Weights of a small transformer language model: normalized queries and keys.
MLP neurons of a small language model. Each row is named by its layer, matrix (gate and up: input weights) and neuron, and shows model dimensions 32-287. Each number is 500 + 40 x the weight over its row's rms, rounded and kept within 0 to 999. Numbers have three digits each. A neuron's up and down rows have the sign that makes its largest values positive.
After each neuron's rows, "fires on" lists the tokens most often at its 100 highest values on Wikipedia text that the model never trained on.

L10.gate113:512462525483519481500506501548509567466503541551455479468522540511468464479405463517468459459560479534507528480441584533557496526535503437532416458515411495496459465512494518551469454463541474506419516492540507492520601489584409490481475482491532503490498495509495535442483433523481546531449494462496534504486517497489574596503475472582464442549418443502444512481522485513485528478504458560596466488508497491514494602540448562509523524408449505510607466458439566474532495529498518564445516514479509508445510472510482461464408524467462483465475456509497495477512464506498495477498526565487549509563468483497487524556522584480513486489545527519523558492565549529487537488435479488457505486577480531492468429524393487538489516497525543545431471477509512497468508462585521
L10.up113:501502482488509559538563522505532475449491475552550507474431543510514465521466487499523543547518533484485554563461549487410495449505428410446509566531558513588540500518531489473486515564516499506448581466535534528565515483598470427479508429488421545537542550502450515547455487427512475521444478500507509518512542526434546530494509540509512465481484548497480500480601439496557529440555527483498528554471550539455490471501551471457519483477477468545498550512515496508464527540465522468555508531524542471490471451539477491551496477502474521436516505454512453521510483549486491550455511504528491463555455502532512485487546518447543526486524570549486527528611495525517559546592533436543422499500436477525549546489515481513406438563529465424456442542497619537506503408611480
fires on: " ", "–", " ext", "."

L10.gate781:490547526439517536533565531480508533518494544490486488467488482565529451480578494540492514467486492519486549415500529473516484488519555532548441427478527492476545509442480547479469554517516481532577530461503506569477459569455544458504484408479523554460530553497408484440486475501541608503444495538498480532502416499464473450537474521467484521479543465449466517529418555529477494521467512499597500505471577547526505496536462564508495467531507503438464489516521527570545468437497476541512422490544513497523509562518480553552439486543465509490579494471492440546415504492417496488538490540418484508466478552535479500455442430486530464539525487494516553497421436521461518530570534516463474587434472543441538446451473517482544514460537567452442473513440439495453485445469564
L10.up781:452566477516512519465529481429542453460506437473488586471515490592552554550517541502540493441536518530492503444415568486573525447528550576437524501543477526435450561421528484529516473548466488492498523466459412486536449516545512502545498492520527491528536457452488471536506504497474529535432546506526522492453454462508522474503510527482486541460419493450491576578521452442520510523578564535506587471492520449584485494510480557546506480521594573570462505431465436478519552498551541494467509473510546503483457466553495541446521466437449488498511481519500479559540514456520504482528458451436510489546579511534448534542553502520473442442454554512470509493575456433498566450480487452468548480555463497547519494436535508504561529436455559490548462495443516460492563540466463
fires on: " "

L10.gate376:518425484465473545493537519532571536513519509504542521463507497585473475576526531477421591476506513503425557519525474570499493433508565548531526530497524499525483438418495512493541527585431456509438504462503534487540499530515486546496493529489529435472513435462448477515475450450522520500493487515439481469478497433460518434441473475495505493507429538483515588510532435498506548548507495602472556482470507488542498541475497491494482514533484546502442502462448457550526514445536594503472470508514538514471450503559497509507498553504475473432510489437553409558513451469488502467456430519468503487509466494476571514470555574484484471508432515498518549492517488460422537486498509478427566450516435499538484450432525452500511603486512529443554540473475543448452486467504576
L10.up376:519481493488432535505609503507503492457443536469485502471516503515566467528479563523530511466560501491491473440497488488474539474518537463510493501537505497513515485417461470511489522474503544529513527434507458530504487560481500452521486479462534513565560491455509480513547435456481517512496537462434474530533436442501488449510496520549497517517427507526539499453504451513447529487490486572531525559446455495540476472490496485445544511557557494513492573523487565466477527579494501527480481442556549479502439505555533474562526463514448497462489463479500378548490481520507492538539479560439503470524534473488499549488512545513513493514601574488404471441499479559487476455534555483451457476466471505482439504527470493484507464466478614382440440446464525510544500498494597
fires on: " ", " ("

L9.gate366:505519442475517557450507515505507489525525491521511540531416508443487531516474567504494490440505484559515480495505532521565594563605512487482537473422456427513530424528505449581443495482523517490416489553480525490402528485501427523540498521498524490507559460444515490499529563459500492525544522449464512520573465512523460518521471432493505557537532426503550459519468582594512494485615551482493461476455527504533483576489521482483478561577495560566515512487473462431540510457552473422450485473493502507470475492581465510563502496503540567465519516516503529470472525444493499570503559523416545501547509509456544535497459506485435525497513521453507515544480492455463454482466582475466489564456500499508547530504483460551489456432555412554483501527524577516514444487408502
L9.up366:423466438476508462493562545491517491535510570522531521451421472379481432509556518482439506562502506398547427556529502600472489510464520454553485459461527464454454527548501474532569485519492581480582462475511457531489549475515492505492511457534533555462521446540499536597488504501505450494522534505484466432499518426561492507505530510466506591445510548478540573516507523470486491433568568558479561528491546450515542503475504496491544513523499507421561508535426469463506486521511413475494455461513487516533481474513502468485559562607432496455497503508488474482505499533511484505488563486482492522593525486513492533559496429561531518569489458556516526487547533477515532437475559402421527548493428428512536503455576475499480506479475519534444440557440501537501530533473535
fires on: " a", " A", "A"

L10.gate291:518432458512492499459482599517489463435548442585513522550543495403415541531526502483435495476509535464492495517509468508460545451500545474518549441447558448460483475413525469491417493460465496456506449466506498545432552446452477588503419454490564548434558443569498429552579551489525511523450482522477424598549474462437525514504537433554600525557512493476474571485501516552459468487534465515497478431484453495468577501526500502542449490520520571512552513524500504505493520510517411523483548456518507477481505489457478473457503531490468492501482573444497432450472551571520514500539539476537454533509449502575547553448476513514558589498524494515536512573453469508497497513502546489421477454502509531465505491477463532546482532491549500478540530552454463437497466516536423
L10.up291:458585569472460498473479446480464408489522476499506544442413486423501578503521569532457517510495533490557456524521499493526499482577465520517530470464476541489437487507422432544479526559497491459436441485428583510496540453467495531546531446489522524546494493473516481521548526476496535494537561507594582499502536567479438441518614550482475468413483494471527451569565461444520517466475519581592494534463412568522503503522495534461492580484489495405520526511500548433541445490503508453491608486461480480506567511546498539492514481499544508481477452512514507478530507510495552459581495447539501505551519526433486551555505498595516483500471476510549510495474535525504535483447531489456507566506481499533532453444475433500539542499510490549493509540483478469520420532460512
fires on: " A"

L10.gate623:490567462393499516510441509473552499523471429446518494457538464580544500469516479540517536532531462501445518543503519556583519478452489508476520484444582439502537519565470551476457455546464552507443509480504531535522463466500454539506474499504489534504540490467477475457564428471452541549464498469540447510468481496427495437441491467527455490548476553496516507514503510491470550569521467600580475476489524442505424494505558492517496510476479562570434478457432485485419549491492456562442526406462467456526482554578479508545513460551492407493544516525443483515540513453390556528496512503509544560513465453476430467508496550520472563543551537430538508488520532513398554556460499493481548520449486466474504518431481483450517480479506479563582530499475551471464517535510495
L10.up623:457465473466447467418535528541520542525498522457510576501519483522569398445470506609548545531515487472498551475476426505519536518535506479423511481449533477534525491518483542532499541547503533376476544480475479468447532463458487493484582461452533501508519537541486541547436418523474525516434514429485530562556475473474450542462444519465588481487518506526543506454451584499507483459481452529456494527519529509514485511460444494469523474555487542444411553550567438497466523427529463517490490494504580496426494558484501488455519528439500473499531509498526577472541468521503484545517500496445450458525469519462522561529524565456460528495584470460460511401553464512553458443493445471555491536462465468565479415511480561492517491484518559537524563467511491490490468561427498
fires on: " ", " −", " +"

L7.gate704:474504591540528499521513515528537462528520523460532501578509448445506512475532515430476532449531515524502460504592468555483502496506503510521485453596488465403499468548501548513538503520440476571493515515535487514502521572564498503525501437550463528514483516474510459536522481435481468515511441507536519530521528522470530495455459459484438546518530440493520450549559441478495468498536453484516538482513523447537470496601504435469509522526490508441494518450455561496451489474424466564510555466517457542486499468586546537402523459491443510480510526519520512453505471510512417487530520496492434446512613426560532472439398572496554500431561568463509439475457554495501519505488535507459456540435513521491521546471508443506464540466551496531477527515457621502498521513560483
L7.up704:437510546507496472456491521529526479477501569507501483493542492544521461466542508502486557551486497495467507457530511479534516524495511596483485506505530501514576521512494487562482510505474492501552580523467430531501480416506439498488499509536496494452362519486456534536546498511425519464524508581519443529529516515477537474396476458485438573524460535532480546504543580498456500506481538511556520547583533442489440456499536483502544496518498457442511496454491479508536474456536472590566580532457540568491435527528493462541439553515497473573466463399479566529432511503461517474493534482493453499561560521457561450470489441501520445536506523522535539504460488388492536461497477514553509527556462495543494485489519491474471520529494505464454603465533566468516490499525609
fires on: " by", " at", " on", " |", " for", " in"

L10.gate642:455459480538461476514498482440580513458515481483489547523441516526482534524448517520563512535508472527459512412576528483486522495514574502556484502469497489518534517482553517493553498457486485571471537377512524545458539469507475485458513420505482445489581490469467537472499484546525527460500417488508428499526454528484466434442499530499473542498564523558462515451481507515457488470462469532513549544443522503510531556497492505443545486542496582540515519473489480520453490414563512577512507562458523469447474587509534494499490503518480443519540471490462510476501498473522514496506463654508539491481437589480432450605490565462500514485454467442420453524523464520462583452486558442461479502549453517515486544542540458557536530566550495458411567480510510448492506512572494
L10.up642:549528424491538549531496468408502469513553509541444456478500531465531564466517527535552520477559476493466476465503469493406512485509533506502472457512560539499486535442524539439549548499519538495420494408536507446561541514510501511533526533509487492438553424479457459537498445484513550532503495501523476475490427478561493446494477444503459540529471466461509498527554535493519528506445487536457506556510495529544528478457416466479533474488493471464498492395446521459482417441542561495502481491528451527523509535522483438494447456504523502530489503497504506477461482492546500549498458502520498504448461480420548521601485555485528499483511589416474479535480478499479577423510611488435518410471532499584482538483401435447497530440522572457468524438514556482512524493536504
fires on: " "

L7.gate709:501444493534549559476481455509502525465522538494498471516535518501513522484544511513483494500520552497521485540452542482529530463532532531546465504541540466511528550480488428511432454506504493493498537612552518521555492489502451519494538494521554433511521538427490388504518475531450483482448489510473521532509540494512495467489504489477483477501518499499495548546541497461510558508497568631490459488500490450510510431459491510447522492540470402451495477576473439526527495538438537542431506483538447569491513401580535561458496511505469529524513428501562458482462474507486468511440539498456419467468464522528493501467454480490645574502503532486527545528391460414454539476469491487446446503477381444507468513464531428445541494466494451603539511570431534506519546502444466
L7.up709:417463518459441543473529458495523468504503589515534445535596563556466537471476534481535527492425535460418510496434502518557448470474459486508525507547525486503458468469490469510443454498532465501464497505492426519423397482521459440499419580540514506514543521523434487510528442398554496519473497462533500469548535485487559509486508440513488527500507551477556503457489509549484447500473518483383528433473500431491558489448421438427512497540503457450507472461471475520445497537495529484515479490546494545399562541544545466541496574511484503503461476510475487438477406435538476500451488529494433494461479546487539517510481520566541492487588520511496478480506522453475421525524454513606554405506490474507479506534534533470456522463590510490519512492478452549436528430446514
fires on: " of", " at", " for", " with", "ing"

L5.gate507:485463493497490474507483528436453506553531508471500587486490515528501497499485493472515464490492510478542576562459562475501568436513543589454485496514480516551480425499441511548508524508537517561518454489499450487485466475515523540534478423511556458420449591457516563530501515502486516472490518473429477513444524517533521557499542499598433494555467465528445461592512482546521504521486413514497569554471481540431526513496528446443498539549530537548588492494487514494456551436438486500555451488441505482498602472526500505463562520486515595552487590492515479551483490424515544551527490469486502375454500499541466435502505491504477446478446493517471516554473462455521546434498532443533521508400471486547503499478524485467510481491545509508433583513490469481452508474493464
L5.up507:521471439546507502517476483505494476529532535476489485462444492541470479478472542446537455515452486546505457583564477560380475507581517530518490451468484503448441543499497446482556540460542478515476558502521524513482424441510517471456514547471524491442555507523467502531505491537408458430452509516508491494470441501510482516513545429467472542496520525544502496502539562482548454543578534518432501511510526452518481490511488492472464537451472488468434424500504549458514522517565523477570492490523529495483542552507430495523456507426499591551531444516548535408545408457526499518499442556481486533461492474430436484459446526526493475496555473514587524451576543454468483554418428471516505502560543527499562510491510523493564511489530487532504464442497529508502416516522486
fires on: "'", " his", " His", " their", "'s"

L9.gate607:532498508510471477450477475476518452462446502433411515511519461481533557479418507503464454464455510452555507505525484420535584531481503511390472457509478498478502490508532410550466471432477463478462541466512507520526409548494406478539534511510496491514549572533438506552515508510508552615543510465521457473508502554393545490423481414528494514485502431493480478536501471503523515541534512519523418543396545505503468483560486469492453479503519549529546547457530525531447489434520513484384461510482446515511473544494569535501498441486461537513541520501502484516547484494486540440549509494463539509500542498566444457465508462567553545470531543465526493458493541508487503598478462463458511474480525471490505519532534477504483412570483544464485532540510505520453523539497578
L9.up607:478457524513469544491431481511558445468457478487535477471478512486531528517491491419504451523450462498465551588489452481523480535533501373594473527482490502594497524495546446484546537535476482557518468496497437477502566522531502523492468439486477565518537442453509487476433443464530408496475470479514437462502546465475420532454521532471544540418439386472444466449496518451484512506438486502547531470483447519485514506518461491534505516549455510521583443482455588490488514542454443531513529476508438510513581521503479502503524495503517579563511447466562526569500485443466445508541512507560551487470415468482516474452550463535508599516536551469498486499574546527464485522508492470462500442481464481448504505495481555491430485516511520481459508488562608506492513413479431
fires on: " ", ":", " study", "."

L10.gate126:523495514498526558519486509422541481527469535524486552563531492530448428551548501543545423467473530459399541546465496501504522478538524560484438569485490490421417459566433515472479465526437481523426517498502475555506470496512448500442525585487476451543558576510504498511444448565447537487503478485477571592589492528517510504475479472493485451495473504508453517525467493520436479498571510521546490587490448546528511499482470475601535458532482480506546502528564460464483508428459473464523597507559503531532519577537510485559546426493443490456569529450523521514423453531457498447474522484475541513496479534522409478486507510539484455509480535486538458446498502472458549461450497548471523470455482503504408519516507503451498449486549518528508509481524466432471496497500580
L10.up126:487539398457530499505485498505530513514546506446473502474549508471487506442492476492481458507532528506562410522466565456508491511490505493529477461544516477551507479443582550546598501473513554466448512476413449497522497517480480571513500498556526527471560451549487452471517444537472472486499508520513464502524524541482471487481500471534471476556560469500554457480530566463489494491513486500500506568453408471532537483482511473548406523438541491555526484500475550488560497518521501519531399487543480461419445548481493513543544491486499515475490553446466497503512537433457457524527478546522474560508495472540496556452483528480449520514541534566543530456527521500442523557517534522474575502517475405355488546542503518434586437556467502464517435567522613492541543498480472
fires on: " ", ":"